{
  "n_head": 8,
  "head_dim": 64,
  "lr_head": 0.0076,
  "dataset": "wikipedia_en"
}
MLP neurons of a small language model. Each row is named by its layer, matrix (gate and up: input weights) and neuron, and shows model dimensions 314-409. Each number is 500 + 50 x the weight over its row's rms, rounded and kept within 0 to 999. Numbers have three digits each. A neuron's up and down rows have the sign that makes its largest values positive.
A block is one neuron, or neurons of one layer that tend to fire together. After each block is what it responds to, as a language model described it from the Wikipedia text at the highest values.

L4.gate39:458538536447474436516509499449509607519490567489552526554556498468495514467416498505438510534563464427454474454590580518425508453564530456630545546520486544458581573453524544544551482555582390535429441552531454426416584487449491636563524416551428462438521481569459499506522468564576488454
L4.up39:511538545516458522531444509530580480582452530536526505537437530498525524464360560496568479521450563508546583473524524565478476429503501550605477535465460507430459557560497492573393495534498499550522450579514515436408478483412514567540506519437504525543536493592519572455580508509459384486
L4.gate372:439444489560510484417498402566586461457530477476469491461450532509470460491447496498498514512435556526498520436488614494483460443538556457472513533526474482543541384471609433592430452495516419521514520514582455545643549511510571563533497533448592451505559361496511456484469526472552549509
L4.up372:461469471471499558567561497547424487497525509421553464499516468508444484455537478460512421531502451499532538538577499444579503460540453538577464459483503500476468444557479514604494506545466438548476487521570473488537556557496520443551493424490591466440435494488448584478519450520525594544
L4.gate557:570571416501470502564530487464435437556476443514494451559444481462547550397507574550517518497523541505576532535484551537484506467445488459535444520534505568577537545491543479497555519509448427567395497474462615488442490466486511566555474508517512428367477390613447556595548597465555436489
L4.up557:515420472567465483554502478496554515528499573519583467542541409443474538462395434527537466562507423442494431523636576493495479508492437505515532507484408519483536532478496513625512528600466515470520479532507469522438544490474511463500445470511519509509491532550516533422596499464446468517
L4.gate585:529505374501554433499519512497449464549502478496385519536476463506430501445522555514422486514580484531483455506459528531604516484544501406512468474488525491485477556476488458526561509440548512463487494456481568433467543453412480461493455535444432510500592522440533536560511489450538598503
L4.up585:411578430524482408491472432457616587612458433460462478531503547491445423532506530545443511500553475476507466451473541501477494522474605455515391545514447486417530487486503450518487471533434426589572469415483579475404426460443478461546546476436501538494581543553559482528443586485541449522
Responds to: Name-completing word pieces. Closing pieces of Latin genus names in species lists (Con-us, Liat-ris, Ed-esia) and of first names opening bios (Ed-gar, J-uan); also the pipe after table row numbers.

L3.gate201:531517449546422501464498464523520479529473463541534509527531439527564475500493496514548419489659524505521468445590530472564445549527428466440481523442486497431498584532541532554522439546630455415534527475453494407449435462443497446519465509497529499516521475532452460495531505482487411545
L3.up201:581565498503498565504601543530512535547442485493493428558503446603477460514534536547479550499523470379581425441413557451569519592515429516470627423547511462577512401628483574544536511456536491519542490421483460554545445474440521506428504419530609544541467524488517475408434516490562480495
L3.gate517:541567400549505505559517459476537492552434455590557541501575505497512513538541492463555506446452519498579399482471573606546472527546462533506594412475545516536496561520500472513541471509406427558573550462519510474470502453521410539512595511485539569448516477483555512509492431495459446459
L3.up517:561537447518578487503402532509610577527531332518459539465542506547499532488450491618492525477494500425414409552511474487451432522490489451538474392511582490461440455529514491443487505428462544431501464557487482538538506443493510425576451518535550541529447475550526401537576586436510563528
L3.gate932:529535460442508571550484528435438502387500481490440490565483406412472475501406507566391491439520516447435515520477508523554423583552497459525436433588551485524516403588537523576410398483601486590546481444492550474520500563489486523457487588573508558484496530520415583522471467544454457461
L3.up932:562533455535518472472498494451526533456454509522489492530572495469448586557444482589410469619508404403481457504498692502521451505539521449409510480516642540474459500597604566536438533544486472565523502455477469501489635508482479511453473492507464555404376471478459600470507475499493499362
L3.gate1003:477536483455620478488518474470540543559511426488451503529529389443536406460498698624445552454491500454502501377517490566438432487494556472416536502518377427475433516419445506545520435482585529546467481561578501513517605424491508616477524468485550504434538457570460511557565548550411501409
L3.up1003:513344511456543440482519504464521510543566466524486469401537510405553435534460504481472394470507535533564526452471545548490440477546419497499441473496473554530522558515533522489500464487488457527454382509598482479419474513506467522471520535591510518498446384504513548477477487453524432491
Responds to: Start of personal names. First token or word piece of a name at a line start or table cell, mostly biography openers: Juan, Mandeep, Stan(ley), Stuart, Dave.

L3.gate611:470553492471408465607602457513433546526477539422496467430398556548497566469526509580568486598623580577531567480512488482577541492482511532517528569437417526553581582489486556550414606501483420588595494483487485442483416423518482433457505473491589449459544562463494497531486462528516526525
L3.up611:494485452522488488559469491431526539492455453418457504470443466478440432562456484509484490478525455508536468454507457483530562461473449372491539475557478412428427457457549590398440506521529595481454488506444458566492533414458512468433503450594538489463397591530509423419485472466497416425
L3.gate758:492572497385596505481470471422535502505485494573501486454480444433527429502452396468518535502448439419526490455494489570444531551501377564490480462524513425472580565475489477436529507466577480534516501580501490479482471441530486515552546514512457468522676472491443400540585548435448444544
L3.up758:408476573514505469466534518474537539568430478464463387517588522516432492441490545578429463419500454536472597513426495670479520431527443501495483375490475548482555540468514433484385569367526487593452476520530446518530463472472481483463438499476553481476514472558483441497516536512519571484
L3.gate1117:625426546511629473511550499602519520474509358452516405502502400408520585442515472519489513535546453486504485465465574541468618412458519504565504445480509508438570569505562646482533507419518487518543527497494503462465492564420477476505488546509531448491514533578487461505521525505476504473
L3.up1117:587423446448572527559387494544414538492523493523460497493469474542516522523577447487514478409555471486422549493447577587483574486595551497472434455577446496626560490474468511393487419551574519623421524505435601433506462491535595415441420498450496522510531616567410477486432515474534451524
L3.gate1165:467526340549530422523477483475495539510504526507503493469484479412503482551485524542525606572525504551498572522449529492483553493424491506535515428499461457506536501590474525506442526486552449430440474454561536537544453499480490547527545454456509466546533549497471390536489453502488624379
L3.up1165:350522469434534523542509531520532587509505477503535513521415470546508511559502553491500462519542505420513581473463481476517565505581519508474498431507516496517466512584516454453562487501575462497472494553480493501483456463581528408541517469421496506535595539506509468478460467534485542436
Responds to: Table header cell separators. Pipe separators between column headers or cells in wiki tables, e.g. after Goals, Seats, Notes, episodes, plus occasional score dashes.

L2.gate90:529487532441571471429569522428533491601506508455511584410493527475546552492539535478465453526648591423523481507492501532463435476428437508581515536500482570482576566512582519515489441534497455587503431513623461477450524467437441527516482496552532535477464419431469433490616543442451457499
L2.up90:520578521512498508495474413534508502583430438497485446578655546511520500482482494551445511496466525588502496534489533515469464479550443457463456571470501466485491469498534570447530478541484418582496498407482439428531520556507524497514422499511496535510565540477507452477462463522370448464
Responds to: Word-initial fragments after breaks. First piece of a word split into several tokens, usually a capital letter opening a line, parenthesis or quote, as in H(ampson), Y(unho), X(avier).

L4.gate145:594410526445384516498539459530412483484475548599508462537476548545426501426414531571433523514494481553514547573459452491464561434502516514504603417564443463458462493459518453454533529456511457483482440511559528527527617557474487532557498493421602430456441593544515597430530407520514494490
L4.up145:469452576477465547490505544487475528435519540514491553552487519520545387451493572553479513560453444578561499554507459474528474452520489578409558451542377460467447418566424455481428536516497457504509428609574523438394461497479588526596451501440529569532525529459438534533540522466440398506
L4.gate256:497479497468467566541565566508575469516487490499583490480495442571532507522503577520556548494452478467503432519572552498580611492478446492463484485484520522525461421495461520472424511434461542494480567569548444440520590420514477488521452515471462444514500561500504492416509575465482523551
L4.up256:510431446482432478529429471554608505515519504569539624479571507449485442436421473492518632448490544526478542501491535504511481498533435516467465490507464422438552607458479541489543491498539522437570600501478469537490523420475573488506469444504480524536480442541522493468591461516496508538
L4.gate628:563628535439523432456369494474549498543589490511473483463592454497560491542427513444382459511430465570480512593494513562439526437516418443446540499532503489508503617453526571456500475508521502478534467571558551522569503527471550523468533407430556517454457546528508468478391487546492541467
L4.up628:472452497511413490492479590421509393425478522504457468561524428512523482525471474496534493464501404475593471511531410479433524527488547452451534549559482483499482458496433423536523506456465507452488419511588433498475540459490451515485499515449578403462565516442469439501504561508538513493
L4.gate1127:543572491534537502551528541550537462530515617521416470503535477465492386502560521465400511562475474552525485478438455476564473485558473498537512517427421535516485473446521450419513440441553489469505551555547547487546488575493488494472532398529574475436528512490496491529502483559466419559
L4.up1127:566483491390486508468502508486506482461518435550484482566508402480492515542639502470525527398430510582473476564494495392533576484519410463403391536462585518546534409525499510501504485475532474448460537538448524474485475411526450468485527455561506551514467509508544459532500567494537393467
Responds to: Table headers and durations. Mostly the pipe separators in wiki table header rows (Pos | Team | Pld | W |), plus time nouns after numbers, such as 65 years, six years, a year later.

L4.gate121:443523512503543595421580455493482492488510566530570546612471571526496447545578516495476546518504496449460499378527432607495540498448489599528528491500513572469546527532516471462546466538527455569443602581504474521515451475516461478416492475546563439477438476448437531501561481468586584532
L4.up121:470525526463505434511498492481485528471464528563530439492504497490557466426538409560498570504550396551498491573484437535492553438545497479636523537485489525477560480484516431460483494407443408539586438543477557487488466580480492548528514519502481548489415574495476452536469479468519524421
L4.gate568:538489509481498428502408452534516501588456522429511466414489470499568486470502402490497475481506487557549479500467412510439526587456456532491457460454458496460522569449474471497518483546427522577442535665513411544440502488471522554538432444547510473530514451572289540513462497556515537469
L4.up568:469512493465415560525528530501449585584458454485499505504526543511411465424493528527460453446423442441515468481469408518448603521452447512517516509465409424449468470548532474452487424494463506404490522622456472457364460468468511540505452479506447508512550551506545481522462469446590448457
L4.gate581:512468491459564453458483524497543492637380516446492565511483492514508458384551576703439512614550477493542508518377550532551536554455500487443545477531438475386503578481587554460465416475441515503532601458489526441475531498507430554502465497503512569506512502528548418463455496508642506568
L4.up581:583477556436451475568484585516388470540505434492485506492439564498519447467477479536423523607553470449471454477472499513437571589506471574498503485475440487402536537457544467398523469583391454483611540457475510446436472544584496458607535436541424562489484585465507457504356446509661430471
L4.gate589:458482532515430516546508545509523452451568467481476419499484587433506498496398502529504529534494497532505475539420466550424559516537535535349499523486508531574433505546354464493523493606535498490459453529562525529454571457545603447540454455472502504558558476484452548610434463538506482531
L4.up589:528466576542389482468519566461451543576457441416472526518431580543560432472500540597493510465488477559520437550388449450425563551455540561485512503516541431487492548566503492441501527497526512464510489469506493632425409463411455561438556468525531403528490456443483451492444499516476526433
Responds to: Closing heading equals signs. Closing == or === marks that end a Wikipedia section heading, such as ===Year-end charts===, ==Family==, and ===Retirement===; weaker on ", and" joining clauses or a colon before a quote.

L3.gate12:499519524594514508490577515518459482536466470534494481577524609507597525424418474544525559477482465516490538546490520614510444429482495462527487596511533467518534501548465725487465527532549573455446544467460511573495461520480449463501477504453501519420461429490499531498428454513438479420
L3.up12:530491532585498373582558535495438527469580508519438551572571540469499497497552471473525480546477508498499562535469529503574484568481488474500509447502481476613536447582460602428463542646525514550489476496530503505519443488514543429491433597504531607517514602515502509535404507493540515421
L3.gate77:562515499426551434456476523508474564458483552532415512598468462471432485502554527572502406458519489535476435506524502534483449529545542490578533476451520417520540491579501549490538469544532524523436654544334493406472488556495477491413414541556470579373459538531489443484452557469493436475
L3.up77:440566474500446498469427508556457482524491507554549399518538556441527508513498517494446514596432610524487494498535541552474591633574484493570548522459520489428514400540506499509419505601483610509502464496391400564449564522416558499470459507523498543510447456464516555533443453495487564413
L3.gate958:504444484552532446480445546568518479545547536441452524402406517529535464451517585515465502469484596396479466526455512516513500495474545529595497458527520450465527440468483529548528490559475553548401411420516522520549501400447514527485559554470535506481406463435427547491644431530517515563
L3.up958:480562467496520558484533546574548426451488552495496551483413573555582517451509567521538557571564535480489510481489531547497458464559614578520503472460508487455590411323452493480596397542491527576428455537536568475512457559592567579524437506461508537542472535426407555379647433447558558490
L3.gate1179:468513488502516545401504595499501506511548490457480467498447513507455466406534506556531537550459502491424516490542569570507426518540594516528503401484605449535522436535481573484499501506472545553493510526455539433562510445477562597463504533493415585497488502448419513485381477547597482517
L3.up1179:445482509488468521475491545530531536543578570449378532516518449517495563525613456468502463547473541470483476516488557545530532505524514408527498565415506441547511447439514402413526574483609418493553550487528400504492482456487540594452486517584455452474569412458469513506424487479491493531
Responds to: Clause-introducing "that". Mostly "that" opening a complement clause after reporting verbs like says, reveals, claimed, suggests; also list dashes, table pipes, and "However,".

L2.gate1079:459558516598467538488520425526508517612489481424495539524492492500449540487411477543516406600530510497500532441474479532516463427527472493555544507608495502501419525525431495576447551453513493581459583479578535480538528559493500540466547537475549373494552554537412585468504488484565604528
L2.up1079:540461554570495588471511430497511439594489537475545562506473548561453514435469483524526449503467477428494550548602470507476482494489532512539574447593562495547472393473466455487490516500514440532462488422522480566636542473480469489449517498493551492499548474450446521438480466498552581480
Responds to: Comma after introductory phrase. Commas that close a sentence-opening adverbial or subordinate clause just before the main clause, e.g. After the gathering, / In 2014, / Although the advance seemed slow,.

L3.gate370:585529468657402584540472568641547498507602563519567483557492520476423555536542566592496487502414360526530506477534425542534403521562562559487541486450459403498576444483506452450439533472497533476581474596485500548519500452497491582519609509486516448500489575515548512529515514567540570525
L3.up370:527560431544506512551427592581478407465518556420579589539479467466442519498446579605586488502477456513497522416636561651453462521645557545523524456551485455512538411544511485431499421501555531575548380542463512523550514482526423504587540568473444460539459551497480489464562464524496479470
L3.gate433:511505406456505446547525563579449524565458503566448557557452532521494564489551501547476454539549499457445483520533542502511463498585595435622457492584499438499548474574436513540496489505571526528500493490454599495522552571449585514362501503552451625410455603466406594523443462451584598528
L3.up433:569502454523538559566515465391474427514477523496485465529489489425501500505467555562433543443448498492480533536478486521490533559408484453518475451547528593485472499589502502573536526457567540592487439468560508541539469428605501592607640500573517464488434566565510498543575468486494547381
L3.gate710:490609569510413576519508431510556500475564528491472403584521491565587502439505502534483452491434406540544556513470527536504521491634463566465547477440494525527415445556532579457540556595508501535519492483471561443479495474524515450435455532540496558533523477514437510476468506481505486404
L3.up710:448541478477551407449518429520498463437455504534552533572530488447484444597453567484517535490488550528460500507533556454465452422491595492428569485604422523509554447526476523528590445528462592502487415580445423524463419471458507529478451458422510587406468490516455462515604543380575531399
L3.gate1115:552466432521502537569551507435503462566490509517467492611464546545454393404524468510561481566529588479441571459561463585558433514507510539540540418591445457542528524535536516570496509532557585536465393488492523475465530462583492560589569528448493462427426530480445561460556414460518512494
L3.up1115:458487393532596488456470407580530461437423567499536572435369590542473553555501509449539505458477483372477469510465471555516498482548469571435573495462429515554492525529510479517489512520439650514433569436558520558523556561467495554417509547508507492466556477450514440476571626563441497514
Responds to: Comma after introductory phrase. Commas closing a sentence-opening adverbial phrase before the main clause, as in "During this time,", "On July 24, 2020,", "However,", "As a result,".

L2.gate924:485504451425413503510483561354503523522546518545553515548449467553550468553581606432449513487493404481527480455513558517578466492454473486471461432547502439452562599454580393559542392537508476430481569426372542467548490421462464536510489569486499534519502562447498533509576466522535489574
L2.up924:518407511418516570473467516402384459527416463528474556580457498492462512521537551571409587433523477437454394523574447477544460582397500545566556454598622456479477554526511474474554455539497469443442493455448473511455476436514496478542512414538496423518538406511434611633538552496560447482
Responds to: Complementizer "that" and "place". Mostly "that" after reporting verbs (announced that, claimed that, found that), plus "place" as in takes place or 1st place, and commas after dates.

L4.gate268:480485591482569473573547561586507552494513441505565462494500437460473559497508480593502415418498529552472551423460479519516470459522471568487496510483576533492552460480520431486435480483538441497546541589530446534555485457530458519510440494425524507587578443419516482531543606513526470548
L4.up268:546612490491450491539586433555480584545446522455505502567500529602488523458513465474497527409557481546483560531490495619504510479485443449545510436602528454517552514538559547478475443434568447573523463435542453520490573516481481508488489451427470513477402466526586520586496526507619560486
L4.gate766:556547589549451496472532514497523537470576471479456522560517451516485515424523460537513480486500486469446551425443451470428434445545441453493551544460567524432468467467520521490447493501490520525517470478517458595516504532477545529531496518496482494471480446455510486514401457498504465467
L4.up766:424478415542630477472474580434514508515562489451453592464493475512494512520490478519510425552467459530525532442583547496531482562505529493451480474480581451434518478556498538479428478501475475559551496503435499560414475556471518553527454580535411561453485491504548522538455517503524489483
L4.gate777:521523464514493446510447477478497520522619457504553488586461559601473651489469463536522466512456586492534486406548542475522502461567508494490533404458573560465547556458469524457551474454414445510452552462549465617521485518461529498525546447494536450444525454476562546545530495496428565506
L4.up777:521470505591612519445560530496442442470487592454365528574497473511473542466465509492502476524447484553549505496438465552488416524517444531421472504455582493471525376521529514437548540489533554495517508460573523432517574530494466589464494442510550513504528552408466509544391518517556406518
L4.gate779:473448535478557528522608498541506489407546494502501463539513597484513560417455471482513490608551480381399548470507454490612585441598584424482546467625454554556584445501488538469580495548457490572546488489505553535499519534524471542563499460582483594536600429463522574452482414437508562449
L4.up779:635529557517591504525468467547545531491513615510508479461515429475553503433526479552491477480527465555447559432557485491467508430608567455461516453479552508444461491523524530461550392522528527468440549549578492515425536585507487528448514459418421453588505568446478476505574522499512552511
Responds to: Verb-governed prepositions. Prepositions or complementizers a preceding verb, adjective or noun requires, such as impressed by, opposition to, concluded that, retired from; sometimes verb suffixes.